From a checkpoint of a small transformer trained on Wikipedia.
Size: width 160, 5 heads of 32 (1 for keys and values), MLP 448 SwiGLU, vocabulary 8192, 5.19M parameters.
Architecture: rotary positions, tied embeddings.
Training: 147M tokens, 8997 steps.
MLP neurons of a small language model. Each row is named by its layer, matrix (gate and up: input weights) and neuron, and shows model dimensions 16-143. Each number is 500 + 50 x the weight over its row's rms, rounded and kept within 0 to 999. Numbers have three digits each. A neuron's up and down rows have the sign that makes its largest values positive.
After each neuron's rows, "fires on" lists the tokens most often at its 100 highest values on Wikipedia text that the model never trained on; "fires after" lists the tokens most often just before its 100 highest values on Wikipedia text that the model never trained on.

L6.gate343:452523507579446569537461479505540449504511536503495518524428495466496551488500501605570400515469574553460493437493533520475432471586494573408464394473559507426596593477493482466456456553513501408506514524508516586496487452423497479532467490414546486574575541464516441528395486541481482480505553475548508567542454454478537609500451490477439506557389627495444520541459530527532463467491
L6.up343:496487558443448459449535547473479519511498512564597435536489515480405554475595506563478531553517593509530625424552482522385515513464534505480587464484495558493559626554496538434464480530441567563479512486475361591432460523482484486466520529502446492580477434489491562521442540515511581470462561450531548450480490466522508537449510610435498536462451529553453523504559522566413467458373
fires on: " first", " only", " last", "-", " best"
fires after: " the", "\n", "The", " The", " his", "s"

L11.gate192:493518504537632526532553443512584533488426539479500433481471411569394433449518522456485590475440501438419525565508471556528550486458446463550431444491521521467530434529521506457493591473446553597492501505470486374495540531546519549462458488459447568448520478526435443422510507481458533614445559547482545546381470565509525472398552416520496529502465508502553466516500453550553530481494
L11.up192:486594541573435500424475541475521561497598520446475522600458488459408449433542397460520518562453637442512452451565551583482569509460398520550430550535485476503474566553505536603453474495477520492482526504484441596471513531432461475474410418520464500461379528497461496538483532554524547453454437503424506524471482531512500559512494529485519502635579519556496497433527488563485534470546
fires on: "\n"
fires after: " |", "|"

L10.gate178:457518535501486483513503493553503448557452423520562464467648487391604465575437552531551394514416477508494621457465454558483472597464530491509502592507511500564476482516461546506428561523525433453399468481582601510496400495416488574492452497401516545503553418443510525465461482529537498549488399435507453461415477450511459573483436481529490494537559548522490523482476549584523362469480
L10.up178:545575552464398492517549475485431512487419536583511534461588550528551510561547499483593458432496521560555564493496480545464522479496498602477510567544519489517499520511496566559441529505556483546530591487483426541574565454360482542527635438488474489489496504590511604554551617496504491504535542473467561468506494507454511516499502591452525438477478512483602507561494541471516451457525
fires on: "|", " |", "°"
fires after: "  ", "-", "%", " SC", " file"

L4.gate316:456503499553514515480475537524453509592487578468406461545493481490455589455475427452424494530518512520476585388504550509553422443488519586531493432538452498470538514540437445511567573503456476560525462449519591486472448555481526574514450497487495529409487521531514631454367447478484428651490435519454444520431511482542518445508514434575397458444498520559600482495532459487536491360516
L4.up316:432518522442509447628498581576496574525566483495539564525523434457397476493471528459605467496399515546522453558515475526426456481580484574435559585408555422487563506490560547516502455414457478532469584498522486557444495480557491488634495431489495518462599474458444602448474487546528486567490471528441483511441544523475483538553526521575516459433409482497550543529466422533422538491536
fires on: "-", "ist"
fires after: "-"

L6.gate282:519528530430551526446532457471491525557519528560583521455474563543514519524478547526474396492499553445479584457497485561428499399567429504451501560480539565544461608442505509400475499540577501555391551492438558532450477489505439522485460470562493607572530554529468529443463484534454567408444508482480471472530535519498505544487583532462442525585456482564588478471494478444557543591506
L6.up282:464527545487424564539623523545540529523588606574533558515533470483534464441508503517428491484462506367404521447464456476450472505567488502511494523453477595451517475556479468528406439550421545506551526521530551542552474457449567542472438430548505571461415514556427508453447503509447498413524536458420510517527437510487502538545589488501381471541502402495531449440469549474537549442492
fires on: "\n", "\n\n", " Re"
fires after: "="

L10.gate187:487487558446545508570516495520466444499455403530413583496567509474445499484348533474465500479457557471422453538529513522495492522483516476538512457526449581485521473557473472513592506474553517458493560508497426455394516467432523490596620497564407486484552463482418509590522524526527505477446497550434497472478508458520528559566568483534446588425477509532529530492553527543534551494454
L10.up187:522551504521475458551457424531445471519501496546454560585476402538514490489478463487425517426545536492490489415485434569517484544554488545531497469361539508500467519557442513571479558396457438520507535557486524470490476502516531564518527397510540493545605494485557523474506502386544463452490458400489571488478558572429536439619516508413496601506567480536499507562505534439558497418443
fires on: " |", "  ", ".", "|", " No", "\n\n"
fires after: ".", "|", ")", "-", "=", " 2"

L4.gate284:474483502466514537393507472545480487387490438548382540426597447483535476549481527527478549595487531516410438526524453497490462523480437424514482469528529573532513421616470459536524592497509483517470453442543530503572493523345465479478504442510515421519468620425490477509487505439449484530488501493540472504578546530539522565529394526579556525488560583517481520477610597595474482366428
L4.up284:515594554440552528486428419502394499525464445420383584488477514483442419516449495546525540445425494458566614514565544449525497435570567513385412503432537527454486563419491402578495563507559433581507491520438435547519447533448474465496433531500441404533471540445504464516457566509466404449427514486504447498509484419574464495437429533585510440560461530465532472454448470521493526506495
fires on: "=", ":"
fires after: "\n\n"

L10.gate2:477579408563477493485467458453573511551492444500542493509526494533530565464562562638558535467526585457509428563575487516562478508455546478549541563472461530508597553455538564532491516480545559586495530491462451490541514596523550497528513472524472575533476480429427634535537485543556507533494477535528411450464540513474525507453606507511487514540449550565420564474556486517502557381579
L10.up2:465463520500500433495562487540463526488450525525437577509506421586529560520492471498560566572542491462519534491546469518432513604574492473482485501461593488459489536564491442517482542511477400463600523541435551570455540424467564418481441645441527478469448498499484549464575526537471541512437542490524493460453379420566522481543494533432443535546495511490522462538571537461566559444469
fires on: "-", " |", " took", "|"
fires after: "|", "-"

L6.gate338:437492478453556524479507505467494449493467552520524543512502406540581499524542439490568483518598509438469544486473423567439479464493477543482524565444531536556549534484521488488451510509466469508558544527506539526510554566478415431422469449407493467499526515392537601504420503465607534508472613600529651510522516416491457510533485473556444518423419527524476473538534502568528581467496
L6.up338:491592564446432506472575536481487503533547503523419547505394511488472533455520433448615569507486538432580435581449494491398586433527443525562489504386496478463584440530492438550456487476525547462542514477563485583537520552429458506472546453549493500486464395452513494483586528529498522478472482448544400531440460528470417597561523497472494472537533552513404528473467442522411532439517
fires on: "-", " was"
fires after: "|"

L10.gate322:461465571464431505548568491522464482559511483541511566468468446525536552471459497470586489537500521523578562553519459418531502466438524602492567547577481477527543539502571537499553542473421460535460465572497450538533564476514507463427495502477454557521490441419446518433569391512428511484497472581504474520530374487514459538388449507553531504507507536471382506502527497518454543377518
L10.up322:463496419536473448511620455608536476523503525420500591493475521594512516473571450441520458479553514483546534529462421419500456476516505534497474463494440501551511455516502525487507511525467479529527484451487489507576528446366423555477464503532468629449491543529483492471514511585434472629502551552474451455403456471519437516531543494486468392526528567546480478496465455489514580384513
fires on: " |", " 2", "|", " the", " ("
fires after: " |", "  ", "|", "and"

L9.gate130:378517498535561542359530449491476464587508436607577464542584558531572504442509492491481577544473565503504476510532504561575468509532498559534562536442530456483547542493559491491501527510468464447523512534569535481604488450532433479490505526554460506516467420504438424496600581499553511482501455519484437464552460482556504487487416476565476461428420505484489529539422436507425562513482
L9.up130:570517505483514554494601457552467524560420530471554507492510495488609554460465467471557507507469489444475495541563455511521474475474481478543577502507516430493497511563499554570460526525497408538572504622511552440428373519462464554574518534439567483504495437496450427493474566492530407471505546514575454495551410400615521446499460563525509519427481429533476491535531474540386574621428
fires on: "19", ":", " 18", "18"
fires after: " (", "–", " in", " 5"

L6.gate130:513499538543532515434446450542605473550458507429479433455482471570487543515478515534539620399481453605409551489532523536496451532446519556403524499444570548487563491548566532429421515442538489508558427508529530434510489579543598608418472538481469430490470501443485520499549528474524497594543441549526491442515456523577503487481570437519502521465457553529554583528456511538478548584390
L6.up130:547535446585521474500498466529480417474476505415557478466469522542501440578491500522555563542477497624489522494450491413531435433365507516454545454498519546504423453555468448491466546559435541472466507457596424459559565553561501486545422516501502475482478591433571530430435488527488403437530466352550540472462464522470527585450485464535470454469529434503585487403480461586583528510417
fires on: " well", "=", " and", " to"
fires after: ",", " as", "=", " referred", " =", "See"

L10.gate158:451475499510516525505505409529397495564503476616534525460472391539555536476525545564564445481472552422435491468573513459508455535522534540598575439490467509514539423556512510440556507580543493557478513454525465416530582464444474520668538530500592532551592452509552487459539437435542452528505480518519588498548472475651564541415530545488455549517499472475523538565491543499489506515468
L10.up158:455507517522457493461504602530537345451493442557533535546524488477667422450412487408588452452475485588447498517519555425508431475487482498545452467503536511499514475512512491476502536526547434556457543595536517577446504518483427461486600452541518464516504443422494543477528514405553489498541482512537593569464502460580482407554511500506454496548477551515608394429468494517435453533507
fires on: "-", "19", "′"
fires after: "-", ".", "–"

L6.gate140:517494469584488460585474401442556487390545539457483367452495495523469512563508510408525415424492523441527490508470503446553530496500511509493483500508461575432531646498523487498497509486534552473559466581436490564508602472494467562507539470567482554417567549437500500466580533522452420548502504475592459516548457545453374580507483560542437558426473547535587497503483420519558494534521
L6.up140:474537507473485565515398471493470472583506532476553489457479456509538482570573505524439558416425550408551573428489468462452426588542572528410514497495543614570482551487574468494462471485448426554548567494481532461490530551507495496533474445528499494585368516476419481475414513422527542505491523418445559590553499445523516442578536476530518453438559465483570457463373459404469458496538
fires on: "\n\n", "\n"
fires after: "=", ".", "\""

L9.gate305:504516489401581507345451528567435455543474487580499419467546543475534493508488511475559576557507459442536513430530382451398534437476475444460507485498536575432491537564470526550570497514454559445537466481466440459566489515441462523520515626502494515577493463437416433491496510405545502457537498458449593466536528457534439491493470534532473583470496467469605414579580503489555397442517
L9.up305:517445531507500447515554583473519422424548456442494512507562480427496624544528466481543514577521512471439558508474567455485453540505593493535540474491508548475509473545493464458495442581612438438444530517563425477566466563498416491425509530508515584443527502553482582579491469533505456679467552503517395563491483481462553516551461588536532571581504548541557533497536517446482561475493
fires on: "-"
fires after: "|", "-"

L4.gate65:522510458411601596427524498555503506532487524577430484595515458494549512504577501504537490532558502533553439456399523492599462418562499461512481470494404443471453561461453505612485532515507572495482439554484450501505442532515480502362551542524468505561577488447496543472437537559524547474484599564484433442487545499517448522484615463427449526540476553474493475472514463612533551469487
L4.up65:439513475492597461510475517512531624474513515554458517488492514464560469495412496493452474466487437530503541509456542517387519614534471505528629498495517526556568568577515506506513522530452465551444515515469476448534512544589567469575528621563544514518498474433469479417536491483406483463608449548428499531523548607502626518477526429504460488501453399492429458446565525462513537389458
fires on: " A", "A", " keep", " less", "=", " maintain"
fires after: ".", "\n\n", " to", "\n", " -", " aff"

L4.gate423:453504482519547590427472490537468426421420573453467540557534433379564549579485442487537503474545456513510502435524527552553506602423451578477436531497520419491505447444519532478484515543486452464506511498522485468491477447374564585516532478429423492569485605488491509506488547567595531499500474487451520379500501505459561464487519489547443557443481542508578605490517497565555553485592
L4.up423:471447561483432545552501502490529495538512572481543530507482574435448515498401506584459552558486507527493587613570560638428512520467483505487485453434494543432540537607592431451541555570417506508476487527454487494561510518517448511488464505448502512547514470444492520496574505596564559451544516416632543479448467550558517513525496475495413507486492544525467578504534499593519543589490
fires on: "-"
fires after: "-", "|"

L6.gate63:489560528619470582435504530544497486521457517446462552450561530506420502539529495503542491524446525573463577487541502473476430435486494491552444458520537522484521527521475416537553662513565534512506547474441447477483483468479528504434508503517485437503559581461513484468552475566637459490500481544525461501601472548504423454522453385546483546314501601450504557521433554518529509504474
L6.up63:548452535493568539482465641530529421468551496442429479416478474447465567457408504451499574562484473546547531462492604456515489412449483443551401443478610554520463503422449426523526532505555590496542555443497534482461487534424437449516484455556474557484460650508452380497515491454425526494466526474526446467517556422492553459492422476511518540463533535513574497589449530560512499561473
fires on: "="
fires after: "\n\n"

L11.gate357:518586532434511524533564573527484573472507468541488564494505487446532397531430597554584600556459607448443470469579487508476461401489445476572587508531514521493543447504386446520538534502496520574531496538409403483510423529533483461559509529467549617479561532442574525514505516452536542520454530499475500438432425540520421527470507442449558505514487506541521523535549412630510554422517
L11.up357:575510572491635496627515500551472452464516427493480514475557536510480563484438510470529536506589506402459492552504523499453463574523407514482526444506452446467385515541454510475446497495482408542461535490531525554481466480415538513506495448476545564541541650450520588468557465513497476553462516591399490521515429507488555419443497513430483440460526452405510491630540476525514482489593
fires on: ".", " 2", " ended", " 1", " 3"
fires after: "|", " No", " 1", " 2", " 3", " |"